From a checkpoint of a small transformer trained on Wikipedia.
Size: 6 heads of 128 (3 for keys and values), vocabulary 16384, 129M parameters.
Architecture: RMSNorm before each block, untied embeddings.
Training: a variant of Muon for these matrices, 1215M tokens, 4635 steps.
MLP neurons of a small language model. Each row is named by its layer, matrix (up: input weights) and neuron, and shows model dimensions 656-751. Each number is 500 + 50 x the weight over its row's rms, rounded and kept within 0 to 999. Numbers have three digits each.
After each neuron's rows, "fires after" lists the tokens most often just before its 100 highest values on Wikipedia text that the model never trained on.

L13.up2469:549597560451447435489505538521569498440429539564466546547524497473463512468456481565517451461526486508473471536420513523488605385514528567537512503587516510444493510474500561533480512534541460591463527479461500432508467519551528561481515495497554497505465416473508556544479472496458405477
fires after: "1", " ", "2", "."

L13.up2261:497528533557514536524503428520528507438630428505486476534512434450517539469573498445505463475538483515590483421504616500533438563572443424581452498513545462515494427476509479434448473554572474551501497566423394484504441557531476501514517420526514575498574489449443523583534509488465494536
fires after: " "

L13.up1095:573441514433601598511468481481554480500613434486492521522502457585460482647569551545471597609528459471568516572498489531595539476569456425505578538518516536502460476536446479505575421527541559471476456568447545458499488516502519399509460512517477504529539533467538511486457493452493543491
fires after: "1", "2", "4", "0", "5", "8"

L13.up284:494565608518461466453563422436542470458575492455541461565480498485489516471582599480405531580489470520542474548469473499579509383472506511616476545488467535490447511486489475568514463459432500559529560507546473515493441399406546511576438540544465498468583504450487489494569473537527472572
fires after: "1", " |", "7", " the"

L13.up26:504459570504530466521524436484586551571546535539508497458504513457490479528538476480527448529510540402480548535434516457561494452543459534502472487582571380526539565480501536501514485557492545510489561575487514535449453484468597506482517586424490499518480458471575429494497471558470498503
fires after: " |", ";", "\n"

L13.up1115:472555526498534453520508429469502426457503484454499508461456395466551427494489493467535477532448498529484432555509465481560420499407528382496521480481417456584421474457438415442469444557515494440549514514483599523461445538546602526598524499513518561482516509430431483513478462455537462518
fires after: " ", "3", "5", "6", "7"

L13.up678:427496492463464476622467442552545525493482501566483545526504395477559387508547587447505491503516538546446450498536594430549500485465457520438511578467514581539491577520546513573390474530485452474479543612547536557521489417483479558571542545543489529537573524551493552574408469529523554568
fires after: ";", " |"

L13.up1182:525530559497625509504540521410603486514428504448460479529512424484530519551518481506518436504399462506597545461555492551526460422535557582447472439492556502473437426495516527530475461517641466431516475519404462490491428527455447548588496550520556538564483484504480489531457457496422466424
fires after: ".", ",", "0", " et", "1"

L13.up1452:488515446488438514463530497522540536486541510507545433487516556509480582522535538592536452507410444451556471504476487553530509478440461450496546476645476464492458469500571476488481476551475489500478584500531592464509460402426501493477573539527388479566553536532533426500527559544536462552
fires after: " ", "1", "3", "2", ";"